From a checkpoint of a small transformer trained on Wikipedia.
Size: 13 layers, 2 heads of 128, MLP 1024 tanh GELU, vocabulary 4204, 11.5M parameters.
MLP neurons of a small language model. Each row is named by its layer, matrix (up: input weights) and neuron, and shows model dimensions 112-207. Each number is 128 + 24 x the weight over its row's rms, rounded and kept within 0 to 255.
After each neuron's rows, "fires after" lists the tokens most often just before its 100 highest values on Wikipedia text that the model never trained on.

L6.up156 [103 134 136 109 111 155 138 139 119 107 113 127 113 147 101 128  95 115 131 117 148 140 117 159 112 129 157 113 104 132  96 119 134 144  59 137 137 167 146 127 124 171 124 149 102 115 131 109 101 123 166 108 155 122 130 147 124 105  62  91 136 154 108 129 121  99 102 190 111 108 102 163 117 160 122 116 124 143 165 166 149 119 168 112 100  97 117  98 165 118 110 129 136 155 110 176]
fires after: " |\n", " is", ".\n\n", "\n\n", ")\n\n", "|"

L8.up941 [110 113 125 135 119 179 117  70 135 107 114 126 140 144 130 169 137 170 108 106 132  86 107 142 199 125 148  97 130 124 165 169 174 115 134 116 123 173 134 109 128 115 146 132 126 111 168 144  83  99 136 157 133 120  96 141 168  74 146 161 116 123 142 149 139 103 146 143 144 103 121 111 141 137  82  98 144  88 154 195  96 104 149 134  98 148 143 129  97 106 168 134 153 131 126  82]
fires after: "3", "0", "2", "′", "1", "4"

L4.up910 [122 119 142 125 129 102 168  92 134  95 115 118  99 101 105 146 113 141 108 143 160 165  86 110 147  91 126 152 146 118 141 167 196 184 120 183 150 121 135 188 114 124 134 125 138 125 121 102 161 139 103 119 117  89 119 160 112 111 135  96  77 132 123  92 108 142 161 141 148  99  99 136 145 146 114 188 139 116 104 164 123 120  59 106 166 133 128 136 156 129 135 121 134 170  96 101]
fires after: " Y", " O", " Al", " I", " M", " Ab"

L6.up937 [140 125 134 160 122 157 109 123 144 139 132 176 145 145 137  85 162 127 152 171  92 115 113 104 136 137 122  99 164 155 128 134 115  93 137 132 133 133 114 133 155 124 121 125 127 105 159 140 147 149 108 158 137 136 145 118 118 115 182 133 107  99 147 139 128 172 119 145 131 154 142 125 153  99 109 124 135 111 173 133  97 182 124 173 127 123 146 174 110  89 145 120  97 126 106 114]
fires after: " |", " ", "es"

L6.up769 [122 137 135 102  52 124 129 108 153  72 126 166 109 161 124 164 107 114 113 127 103 104  87 121 137 119 109 163 148 125 115 137 128 135 163 118 165 153 148 121 145 122 118 118 143 124 126 121 137 146 152  94 145 122 136 162 123 136 113 118  91 134 109 101 109 136 113 120 112 104 136 123 128 164  94 120 134 112 113 148 161 114 147 142 153 106 126 194 106 153 125 128 128 114 147 104]
fires after: " a", " A", "A", " one", " is"

L3.up762 [108 159 179 114 119 132 134 138 161 151 116  84 128 122 141 123 173 107 154 138 150 143 108 146 131 121 145 160 144 114 136 144 130 144 168 119  96  89 109 112 159 127 163 141 102 155 127  92 138 131 113 149  96 151 160 139 156  88 129 134 130 103 103 137 131 113 114 120 140 144 133 167 147  80 116  98 151 159 135 164 128 107 165 120 163  89 137 116 116  93 115 179 103 116 144 150]
fires after: ",", " in", " the", " to", " an", "),"

L10.up591 [132 161 133 130 137 146 121 157 122 167 135 187 138 115 134 160 106 170 135 139 133 139 113  86 121  87 151 159 142 142 140  78 107 162 130 116 130 130 156 140 122 113 124 141 143 110 168 123 162 120 119 102 131 157 152 146 167 120 103  91 125 111 149  94  93 125 103 149 114 112 101 110 145 155  67 136  90 131  86 102 139  98 139 105 125 121 102 119 121 139  95  87 127 114 108 139]
fires after: ",", "2", "0", "3", "4", "5"

L3.up82 [112 137 122 138 133 160 103 123 161 147 142 157 137 126  77 150 139 120 111 179  62 139  67 161 115 126 119 151  68 103 109 102 161 175 108 114 141 128 139 147 135 115 177 158 163 152 172 129 144 114 131 157 147 123 145 141 124  94 126 108 123 116 132 119 118 110 145 122 128 114 123 130 100 114 101 143  99 150 126 113 160 104 148 142 118  83 104 154 134 136  91 183 136 142 125 136]
fires after: " St", " P", " T", " K", " st", " R"

L4.up1003 [169 124 104 122 110 163 150 109 115 162 135 145 132  90 132 128 115 143 102 148 140 147 101 113 107 152  92 144 125 146 152 138 118 156  96 116 125 117 127  85 134 136 125 115 154 126  85 122 133 106 172 136 119 114 137 200 121 122 131 106 135 120 115 127 126  85 141 158 131 137 108 167 130 144 114 142 124 162 138 125 144 126 107 129 158 119 157 163 115 144 127 126 101 163 134 102]
fires after: " In", " O", " T", " sub", " I", " inter"

L6.up357 [ 87 148 143 146  59 101 177 142 128 148 116  57 168 103 101 165  75 136 130 149 115 185 166 122 103 140 139  89 140 117 117  99 169 135 122 134 156  97 145 131 118 128 169 105 126 138 105  96 158  92 133 106 109 134 140 146 140 115  97 146  98 131  99 100  80 145 188 134 138 164 114 151 102 126 126 131 154 121 134 159 154  93 125 127  89 145 104 135  97 114 142 134 147 162 148 156]
fires after: "1", "2", "9", "3", " pe", " "

L6.up246 [ 79 123 131 133 101  97 160 118 131 132  94 134 147 147 123 125 134 132 189 100 146 121 140 141 137  86  96  99 165 119  84 126 112 140 139  90  82 115 127 122 122  83 115 112 136 152 145 125 131 121 149 102 138 114 103 161 138 116 136 116 137 101 157 145 149 141 140 159 124 160 183 100 130 103 137  81 163 143 142 136 152 136 126 121 129  96 146 134 119 142 129 168 165 127 113 132]
fires after: " to", " th", " in", " may", " could", " h"

L10.up23 [135 145 118 137 136 116 104 148 125 127 133 137 142 136 104 115 120 131 100 128 131  67 122  98 158 160 122 121 102 128  77 142 158 131 120  98 135 108  97  96 121 156 127 117 126 143 152  92 156 140 109 123 145 103  96 167 137 181 100 115 142 146 172 133 113 213 100 151 158 151 115 107 144 134 150 112 124 109 126  99 125  83 125  74 160  91 136 140  88 106 155 101 136 158 138 145]
fires after: " ", " B", " w", " W", "b", " b"

L6.up902 [143 117 120 141 118 116 119 150 119 164 116 122 142 143 101 101 150 130 138  87 178  99 143  92 158  92 161 118 134 124 130 146 116 158 117 102 160 121 101 113  92 122 150 101  57 168 131 111 111 128 131 162  98  76 134 131 119 114 117 137 121 165 115 116 132 147 136 128 135 108 112 151 138 138  94 121 101 100 178 156 135 140 119 117 124 103 109 113 157 165 114 145 110 130 162 134]
fires after: " the", " a", "The", " The"

L6.up828 [119 111 136 190  97 127 133 162 113 124 139 140 142  91  86 113  92 115 133 102 166 151 112 149 129 159 128 114 113  92  99 145 137 128  86 132 172 120 172 143 121 127 153 120 120 132 135 115 119  82 181 128 106 112 107 104 125 152 122 171 135 114  76 126 185 120 173 135 100 105 112 102 129 130 136 154 121 138 114 144 116 131 142 163 114  97 156 135 145 151 135  96 116  87 143 155]
fires after: "8", ",", "1", "on", "4", "9"

L3.up795 [ 91 117 157 159 135 156 134 193 139  97 130 146 130 113 177 118 156  76  99 123 114 169 115 113 143 175 107 124 162 154 100 148 137 143 100 181 108 119 134 112 123 183 125 138 132 119 118 108  91 104 125  94 124 140 136 158 136 144 164 154 130 164 143 131 128 125 137 166 100 136 133 141 100 123 125  99 159 115 146 122 148  85  95 141 140  98 120 152 153 110 100 156 149  81 135 130]
fires after: ","

L6.up814 [150 115 103 122 143  58 147 135 178 136 105  87 116  66  82 129 121 100 143  92 130 146 131 157 156 142 145 114 127 143 146 132 140 133 179 168 129 143 148 122 139 121 138 118 111 130 169 100 111 117 129 155 126 106 139 167 105 128 124 120 102 104 153 190 118 135 165 133 112 118  96 139 119 144 152 146 164 118  90 133 166 143 130  82 138  73 151 146 152 147 143 110 140 125 119 119]
fires after: "1", " \"", " (", " st", " in", "H"

L4.up485 [134 136 177 131 102 111 131 142 119 112 124 133  91 125 135 142 122 102 136 109 147 141 123 148 111  98 122 104 143 134 106 145 145 103 159 189 125 164 146 111 107 174 130 148 126  82 114 101 121 134  93 115  92 131 125 127 149 156 146 124 141 159 107 174 110 145 146 137  89  92  98 140  88 121 126 108 154  85 160 129 113 145 139 177 163 116 150 138  99  83  95 103 106 149 119 136]
fires after: " ", ",", "–", " Mont", "off"

L4.up469 [126 130 101 118 131 138  86 129 114 115 137 119 118 108  96 143 136 182  56 111 109 120 120 162 143 144 134 140 163 168 136 138 112 139  99 117 181 115 141 122 130 139 129 121 142 145  95 116 154 141 152 145 107 105 125 165 117 117 140 143  84 114 142 113  96 140 122 135  91 159 132 129  94 106 125 105 161 123 119 132 144  60 110 122 113 118 144 149 130 158 155 154 139 146 125 182]
fires after: "1", "9", "0", "7", "8", "2"

L8.up143 [137 149 108 149 147 146 103 133  95 154 139 146 140 151  86 148  67 146 126 144 128 139 115  82 164 129 157 112 129 127 112 133 122 129 157 131 109 146 152 154 110 148 115 108  85  99 109 117 153 140 123 140 167 143 167 142 113 165  97 126 124 133 104 117 102 114 112 112 118 128 173  93 124 133  62 141 140 133 151 175 149 109 156 105 124 141 163 130 126 159 130 124  88 142 155 109]
fires after: ",", " and", " to", "3", " late"

L3.up306 [176 154 131  94  94 116  77 122 160 148 125 124 143 164 117 117 139 151 150 158 137 142  70 114 134 136 155 106 130 121 140 157 107 162 110  59 120 152 134 123  96 141 126 112 110 123 122 130 132 107 109 115 102 140 141 178 161 131 139 107  74 154  82 127 146 167 128 128 117 118 125 158 120 101 150 118 141 104 149 126 120 107 159 153 133 103 131 110 146 139 130 116  60 158 162 129]
fires after: " in", " of", " r"

L4.up931 [114 140 110 127 122 103 186 116 102 131 124  95 134 147 134 130 123  97 134 137 130 148 158 126 146 139  62 168 129 140 103  97 129 167 121 127 114 116 153 143 144 172 136 124 139 135 132 121 108 142  91 111 106 121 126 148 144  92 134 135 196 145 134 128 190 124 136 128 117  88 130 153 109 168 119  87 121  88 142  99 116 102 151 140  93 135 161 129 156 111 112 103 119 125  98 131]
fires after: ",", " in", " New"

L4.up472 [135  92 127 104  75 130 142  87  73 137 134 174 115 117 145 152 159 129 116 175 144 131 108 135 128  89  80 148 144 106 113 115 157  96 107 128 121 136 112 113 122 152 149 116 128  99 134 161 128 149 128 106 144  77 124 147 130 129 112 131  97 117 129 172 158 113 156  95 125 120 145 110 120 108 135 117 134 110 132 107 136 156 143 132 131 145 117 129 186  81 113 104 121 175 172 118]
fires after: " the", " New", " in", " United", " a", " to"

L3.up542 [111 100 151 158 153 114 135 138 118 130 130 125 141  94 102 126 141 136  93 142  90 124 113  76 152 125 134 133 145 151 145 190 199 148 102 153 115 166 127 106 118 146 113  99 157  85 126 114 144 113 132 148 121 111 130 123 127 101 117 141 137 115 109 190 113 101 119 159 120 123 171 119 121 127  89 115 162 152 167 144 180 126 118 149 136 131 130 143 164  78 130  87 159 131 110  95]
fires after: ",", " is", " was"

L3.up26 [166 155 125 138 115 144 145 106 132 102 156 191 128 156 128 197 130 144 108 149 114 124 164 135 152 100 132 163  99 134 111 148 124 122 140  89 165  89 117 156 118 129 109 107 115 146 122  95  73 129 153 143  62 144 173  93 120  85 189 150 118 120 156 131 105 113 145 131 109 134 117 145 119 150 105 140  99 112 188 127 149  87 109 102 158 109 134 133 125 114 107  89 100 106  99 126]
fires after: "2", "3", " T", "4", "1"

L8.up20 [124 127 120 136 143  94 150 107 121 122  88 116 171 103  93 161 108 114 133 147  89 150 147  86 108 168 141  77 133 152 133 147  97 158 115 135 139 141 154 118 131 107 159 125 126 146 132  78 131  81 126 129 116  97 168 132 118 104 118 141 109 163 114 166 112 136 154 134  94 140  90 141 166 100 166 149 134 151 105 127 127 126 149 113 109 109 142 133 129 109 109 125 113 152 125 147]
fires after: ",", "1", " ", " in"

L8.up1018 [128 139 124 124 112 132 105 123 128 129 127  91 196 137 136 136 143 149 153 153 122 121 135 152 138 121 141  87 130 131 124 162 122 145 167 165 108  72 109 125 148 140 103 151 123 130 116 100 124 157 126 122 128 116  85 110 135 147 148 113 138 141 135 129 142 142 126 154 112 176 133 129 120 154 125  86 179 103 123 116 157  95 118 116  76 135 155  80 146 166 139 202 114 163 139 137]
fires after: "7", "0", "3", "2", "5"

L4.up831 [113  85 153  84 116 158 133  85 148 140 137 144 156  87 108 155 142 151 139 147  97  88  74 148 141 128 136 161 130 151 149 157 111 135  91 116 163  85 115 129 161 141 136 141 103 127 114 132 121 159 113 143 155 122 155  88  74 144 168 170 132 132 110 144 173 117 175 166 111 179 127  64 131 126 115 132 118 159 132 141 146  98 115 104 127 102 142  98  99 115 118 120 166 143 138  92]
fires after: "3", "4", "6", "0", "1", "8"

L8.up839 [123 123  97 138 105  96 109 143 125 107 117 165 121 177 136 142 130 141 145 137 113 128 126 117 121 105 111 130 133 114 157 148 112 113 142 144 124 100 131  84 138 102 122 162 109  71 107 148 160 168 130 100 128 119 124 160 131 110 138 144 149 128 129 106 132 158 100 111 150 139 124 133 156 145 130 114 138 151 110 101 108 148 171 169 101 114 134 157 142 129 116 148 102 154 169 157]
fires after: " an", " the", " is", " a", "'s"

L3.up960 [124 130 136 137 159 147 116 144 157  98  85 120 151 103 144 109 145 142  77 128  96 114 118 124 127 109  91 142 128 112 133 137 148 154 137 153  82 133  87 125 158 131 141 176 107  73 145 157 165 116 100 135 132  50 142 150 120  66 160 121 126 128 102 160 120 141 132  96 142 109 120 137 123 119 168 129 104  97 141 114 150 142 120 151  94 124 133 150 141 100 122 132  86 105 133 128]
fires after: " is", " was", " ", " a", " the"

L8.up300 [115 143 149 130 117 106 140 132 108 135 112 142 120 141 103 139 157 154 138 122 149  96 144 114 160 128 136 108 115 176  80 108 156 139 148 112 155 144 124 137 126 114 129 116 126 183 141 129 146  91 106  96 104 125 137  51 155 134  80 155 144 111 159 140 137 123 145 100 138  90 156 146 134 149 116 117 141 113 116 192 137 105  85 125 143 114 171  85 113  93 151 146 141 111 142 108]
fires after: "-", " (", " ", "|", "d", " and"

L3.up117 [125 122 110 126 150 123 164 112 171 117 141 175 108 140 146 101 150  86 139  93 119 107 139  84 147  91 106 150 176 124 141 121 138 165  99 139 190 168 133 146 135 139  94 138  85 156 124  97 162 105 129 114 158  86 172 105 129 109 123 145 131 171 122 157 178 108  74 139 110 127 112 122 158 113 119 171 103 111 125 117 133 164  83 119 146 118 137 119 173  76 177 116 101 177 154 132]
fires after: " the", " and", " |", "-", " c", " The"

L6.up900 [136 171 136 111 127 149 136  96 141 192 122 176 141 166 126 143 132 114 115 135 122  80  89 134  95 156 122 136  92 116  90 132 145 106  75 144 109 139  99 133 159 151 119 114 149 124 132  84 177 131 143 122 134 115 124 138 158 106 121 110 167 174 150 146 123 136 157 157 163 139 160 142 113 149 162 162 127 105  95 134 137 145 106 134 166 108 105 156 125  97 142 128 151 111  86 108]
fires after: " t", " T", "t", " R", "or"

L4.up572 [133 164 120 105  67 131 134 130 127 136 131  90 121 111 114 153 119 162 118 128 136 122 107  58 129 138 116 131 144 150 141 122 119 114 158 128 155 127 130 146 109 104 126 126 157 120 141 101 166 107 173 139 145 100 136 151 138 117 109 125 101  86 130 192 119  93 219 113  97 142  82 120 134 101 120 142 123 127 115 140 109 119 121 181 121 149 110 156 144  86 156 135 130 145 159 107]
fires after: " ", " Apps", " Team", " co", " place"

L6.up560 [136 119 144 129 134 123 148 145 113 100 154  99 102 157 117 153 145 103 127 145 161 142  95 111 151 118  94 126 121 130 101 143 147 175 153 161 136 129 122 101 124 115 121  86 166 137 130 107 124 148 107 133 131 128 159  76 131 134 111 134 109 130 127 149 122 116  95 124 138 148 135 116 165 114 101 142 142 186 105 125  72 121 179 105 127 157 120 127  96 166 144 138 118 149 109 164]
fires after: " ", " |", "2", "0", "1", "3"

L2.up676 [104 134 135 174 113 121 103 151  72  97 150 135 140 113 109 155 153 121  83 142 124 171 148  83 145  93 123 151 148 119 114 149 155  92 124 103 117 115 110 138 138 139 166 134 152 175 137 139  86  81 159 108 127 133 145  94 147 125 126 143 122 150 148 120 103 129 128 134 110 112 111 131 105 115 104 125 116 161 127 143  94  84 143 102 115  88 132 142 144 115 157 113 120 152 125 133]
fires after: "0", "|", "5", "6", "-", "8"

L8.up523 [105  86 126 122 124 167 156 113  89 179 147 137 161 147 116 120 129 174 123 133 118 162 125 152 150 132 136 141 107 128 102 172 126 130 109 148 133  86  84 172 121 127 108 178 146 148 160 170 144 145 140 150 139 109 142  86  90 115 134 151 138 139 136 109 133 154 179 107  83 162 127 124 137 110 124 137 146 153 150 168 119 106 115 152 143 106 131 106 112 128 116  93 129 158 110 149]
fires after: "0", "5", "7", "9", "3", "8"

L8.up971 [147 120  97 140 174 100  86 127 173 164 126 125 127 160 150 166 112 145 101  80 109 118 150 116 127 121 104  92 102 131 106 106 155 142 154 147 135 183 116  77 130 118 116 105 134 108 137  88 128  94 124 135 142 144  82 137 133 181 148 124 141 118 155 150 137 136 115 154 123 141  77 188 121 123 104 120 156 124  83  88 127 106  87 107 176 146 122  89 144 141 171 150 116 143 136 137]
fires after: " p", " G", " ", " P", " c", " B"

L8.up600 [126 140 139 132 119 139 184 122 149 104 163 116 127 134 114 113 138 143 121 128 128  90 132 138 156 169 113 100 106 141 134 147  97 120  85  91 147 124 159 116 105 129 114 155 147 122 140 129 117  97 175 137 118  89 115 101 109 130 139 122  95 117 121  90 130 119 168 102 112 163 110  99 120 182  92 110 141 119 143 137 106  70 121 118 108 126 136  88  97 166 114  94 148 143 103 135]
fires after: "7", "2", "8", "6", "3"

L6.up76 [113 133 110 103 129 143 143 148 128 180 174 138 154 115 116 129 130 135 129 146  96 123 170 102 126 162 105 108 130 123 120 166 172 160 143 128 123  99  76 151 136 143  84 133 167 115 116 119 118 134 149 118  95 149 134 106 145 127 153 113 123  95 134 120 139 138 140 186 118 121 101 156 107 171 133 138 162 120 114 118 124  85 151 133 128 191 110 132 147 161 141 118 110 155 102 140]
fires after: "2", "0", " W", " w", " S", " s"

L4.up513 [129 147 116 148 171 138 102 154 153 109 106 172 168 135 142 120 166 123  88 149 162 164 128 124 158 145 148 120 157 140 125 126 136 130 102 127 138 134 115 135 114 157 135  87 129 163 131 133 107 145  98 156 128 144 155 112 143 183 116 146 114 148 125 134 130 114 150 151 134  97 105 131 140 106  88 123 120 120 168 112 112  77 134 129 104  91 143 115  96 112 144  93  98 133 107 128]
fires after: " the", ",", ".", " so"

L2.up552 [152 134 100 115  94 103 148 166  92 140  96 164 125 124 105 131  89 134 113 121 113 101 147 199 168 132 124 154 124 140 131  95 119 160 151 120 130 133 128 172 131 158 152 127 118  99 157  95 110 128  98 123 130  93 143 118 140 154 155 125 150 111  82 126 137 104 121 102 104 156 129 125 138 125 145  78 103  85 124  97 118 108 123 153 117 111 115  96 153 121 151 141  76 109 104 141]
fires after: ","

L10.up278 [151 128 106 146 162  96 162 121 114  83 144 119 161 112 137 138  91  78 123 155 141 124 113 117  95 162 147 156 124 126 113 109 120  87 163 138 143 133 135 130 125 144 146 125 125 168 141 125 118 101 138 114 120 139 129 105 132 133 126  88 104 138 113 106 175  79 137 132 105 132 115 143 127 130 207 140 131 110  80 131 161 120 184 124 135 115 135 146 119 155  93  97 140  89 134 112]
fires after: "1", "8", "9", "7", " Hor"

L3.up258 [ 67 149 116 121 153 130 147 149 113 158 152 127  95 109 112 140 128 117 108 103 100  95 137 120 120 112 130 115 142 115 127 100 124 130 120 125 148 157 128 117  85 100 112 160 136 122 153  80 106 122 104  97 137 116 137 158 144 129  72 190  91 155 129 123 100 132 135 136 180 129  89  67 147 125  61 144 148 125 143 153 137  71 123 128 158 169 132 111 134 149 129 132 136 103 109 160]
fires after: " g", " re", " d", " n", "ann"

L6.up793 [ 97  78 138 131 141  90 131 109 149 121 118 141 145 148 192 133 125 100 133 136 130 128 103  97  94 130 142  82 124 134 137 127 129 182 173 115 151 134 181 122 112 115 108 123 122 129 125 137 112 146 131 119  88 137 107 164 138  79 144 178 149 131  90 120 135 141 156 144 166 110 115 102 155 140 146 114 170 110 142 162 128 107  99 128 115 141 154 173 156 163 128 151 126 130 170 116]
fires after: ",", " th", " /", " is", " to", " can"

L8.up46 [149 144  91 132 129 135 125 129 120 123 104 128 126 134 144  87 130 130 108 113  79 136 121 124 123 128 135 105 138 102  79 110 177 113  92 149 173 133 140 128 147 118 110 147 123 118 159 138 137 156 111 137 158 112 108 124 156  81 159 128 112 117 113 127 125 105  93 141 141 110 111 166 168 165 122 158 152 150 143 161 149 130 147 146 108  88 131 136 110 139 137 170 107 125 141 120]
fires after: " ", " on", "born", " |", "On", "1"

L8.up815 [143 123  89 180 131 128 146 129 121 149 130 149 107 123 135 116 100  72  98 129 102 129 147 158 108 145 108 156 161 121 104 120 119  65 129 144 158 136 123  93 100 162 185 117 113 135 148 101 128  78 125 116 158 112  99 132 137 103 111 144 128 146 148 126 119 126 156 113 121 125 111 119  78 118  96 137 137 101 123 135 140 103 171 140 108  89 171 143 152 127 161  80 151 117 185 130]
fires after: "7", " (", "9", "8", "0", " in"

L10.up1006 [140 129 104  87 112 151 106 108 149 143 117 140 142  95 160 100  93 168 110 124 132 148 144  86 127 178 127 160 143 126 139 129 100 134 141 112 134 117 125 143 119  86  96 155 136 130 184 120 115 107 149 110 148 141  94 144 139 109 144 125  89 123 162 103 152 132 125 137  71  95 139 121 159  96 107 175 115 107 138 152 155 113 128 172 168 126  95 132 127 140 135 126 110 148 129 138]
fires after: "3", "1", "9", "8", "5", "6"

L4.up602 [161 166 114 127 148  97 115  89 162 123 118 158 142 160  73 122 149 134 107 150 136 144 116 101  81 130 130 125 129 195  87 170 123 159 142 148 143  89 135 175  56 110 148 112  79 101  99 131 115 169 110 143 183 121 111  85 139 126 140 107 106 162 141 130 157 118 127 132 125 112 109 133 133 140 130 143 141 109 150  71 138 153 138 154 147 115  94 152 137 137 137 126 110 126 164 113]
fires after: " the", " C", " Mr", " of", " with"

L8.up50 [187 161 107  65 102 119 139 127  96 127 139 129 133 144 136 114 132 150 134 158 147 120 140 131 166 140 136 127 121 133 164  98 138 110 126 106 158 110 103 102 124  90 107 123 145 106 130 126 141 108 142 123 113 128 155 134 141 186 134 114 125 100 164 169 118 146 131 126  85 171 152  92 159  94  92 117 137 111 118 151 109 182 138 141 106 172 150 104 106 136 128 107  80 141 122 173]
fires after: " ", " |", " Apps", " Air"

L8.up923 [130 122 107 133 111 128 130 115 164 113 143 167 155 110  70 113 179 126 105 121  97  89 107  87 180  90 118 123 174 148 143 106 157 102 154 155 135 189 148 145 125 138 163  79 128 130 138 141 126 132 125 180 146  80 115 147 111 103 188 155 100 100 149 121 151 130 134  96 100  91 101 172 117 157 112 107 121 101 154 140 136 110  90 129 150  98 129 119 161  76 114 128 125 146 143 120]
fires after: " the", " a", " |", " The"

L6.up775 [153 159 129 123 137 142 131  92 133 140 106 149 109  83 151 142 125 115 142 120 153 122 131 180  94 156 130 154 155  91 142 109 152  90 121 134 125 148 103 111 148 134 125 148 150 117 138 155 132 159 123 106 101 109 120 103 118 127  96 150 100 121 139  80 116 145 180 131 165 125  96 103 145 162 106 128 194 136 134 147 171 100  85 154 168 128 114 160  88 107 147 130 128 167 125 167]
fires after: " %", " g", " w", " d", " un", " s"

L8.up536 [144 118 125 124 110  74  96 125 129 118  90 130 135 163  97 128 137 123 130 138 148 141  96 205 126 105 154 145 150 123 141  93 147 126  95 117 115  92 123  95  89 145 155 106  81 131 141 126 148 127 120 105 148 102 167 146 142  88 112 124 144 130 137 128 151 153 159 133 143 110 147 132 150 126 145  99 127 115 122 125 149 104 153 104 136 154 120 167  99  96 183 178 109 129 108 133]
fires after: "2", " the", " in", " for", "N", " to"

L10.up210 [133 107 170  98 112 117 128 132 159 131 110 119 116 139 118  91 116 132  86 144 140 123  84 117 143 109 156 149 139 149 125 133 127 162 151 120 137 106 143  89  92 139 106  98  81 107 131 107 163 111 126 133 137 119 121 147  86 105 131 115 150 120 119 187 187 127 146 129 159  95  79 177 132 154  91  89 120 135 172 111 116 101 155 129  88 117 141 152 169 129 135 154 121 129 161 133]
fires after: "2"

L8.up477 [151 127 158 143 164 129 105 136 142  76 107  72 121 151 130 132 127 106 181 150 108  68  98 116 139 115 116 106 127 150 130  48 146 112 121 132 155 108 127 169 136 134 115  81 179 153 144 117 118 171 140 112 123 140  78 137 155 107 128 136 152 122 156 148 132 119 113 149 152 163  70  88 130 180 140 104 128 110 130 143 140 105 103  79 138 106 101 144 151 147 132 184  97 148 141 118]
fires after: " ", " R", " th"

L6.up247 [123 105 102 156 132 166 111 122 104 126 137 123 130 127 153 124 118 109 143  62  94 186  90 113 170 156 131 136 113 163 153 142 178 119 123  91 167 117 119  82 106 126 128 133 135 137 121  92 100 105 102 129  92  97 123 144 139 151 143 130  96 122 141 133 145 141  87 124 123 148 144 156 189 125  72 148 121 180 166 144 142 110 103 155 138 131  93 136 118 136 123 138 122 133 111 116]
fires after: " |", " ", "D", "born", " /", "1"

L4.up525 [ 98 129 102 178 127  96 156 108 127 132  67 126 205 169  57 122 124  94 159 108 129 154 130 106  94 134 158 135 146 174  97 143 185 159 170 118 111 173 137 150 105 147 165 123 138 113 130 115 110 169 107 120 130 125 108 136 138 117 113 121 137 131 112 107 190 118 112  79 136 125 123 117 145 126 140 129 108 129 153 150 158 104 169 152 103 134 139 126 164  84 147 148 138 139 108  76]
fires after: ",", " and", " to", " but", " he"

L6.up393 [123 132 150 126  84 132 129 122 152 110 119 111 143 139 104 131 157 110 125 122 125 126  47 146 137 139  95 137 118 133 107 133 135 165 134 139  86 154 138 125 133 122 115 135 102 146 147 126 123 133 139 169 150 129 128 119 182 140 133  73 157 144 128 125 138 121 122 134 115 160 190 144 176 122 107 130 144  89 151 114 148 133  98  85 121 101 117 154 133 133 194 147 169 143 131 134]
fires after: " in", "ir"

L3.up611 [187  90 124 155 114 129 144 157 130  95 126 101 137 131 124 156 115 140 115 137 114 137 107 145 168 144 170 169  67 170 130 130 138 109 133 129 172 138 134 153 113 132 120  99 126 109 128 128 159 119 156 127 143  98 135 127 130 103 136 121 135 102 121 125  58 140  92 184 122 132  97 103 106 153 123 102 146 122 139 137 138 134  91 119  98 117 159  67 119  76 151 154 113 143 134 126]
fires after: " |", "\n", " R", ";"

L6.up836 [157 182 134 165 107 114 169 123 159 123 121 106 148 157 121 121 165  99 135 116 156 164 135 122  59 150 147 141 148 120 160 138 145 178 163 107 134 131 153 117 140 147  99 114 129 115 104 114 135 172 122  66 139  88 134 130 137 100 141  88 128 124 108 153 161 127 124 143  61 118 134 123 102 125 150  58 148 128 142  90 176 116 109 112  98 147 132  82 149 137 119 153 110 121 117 116]
fires after: " ", " |", ";", "1", "5", "2"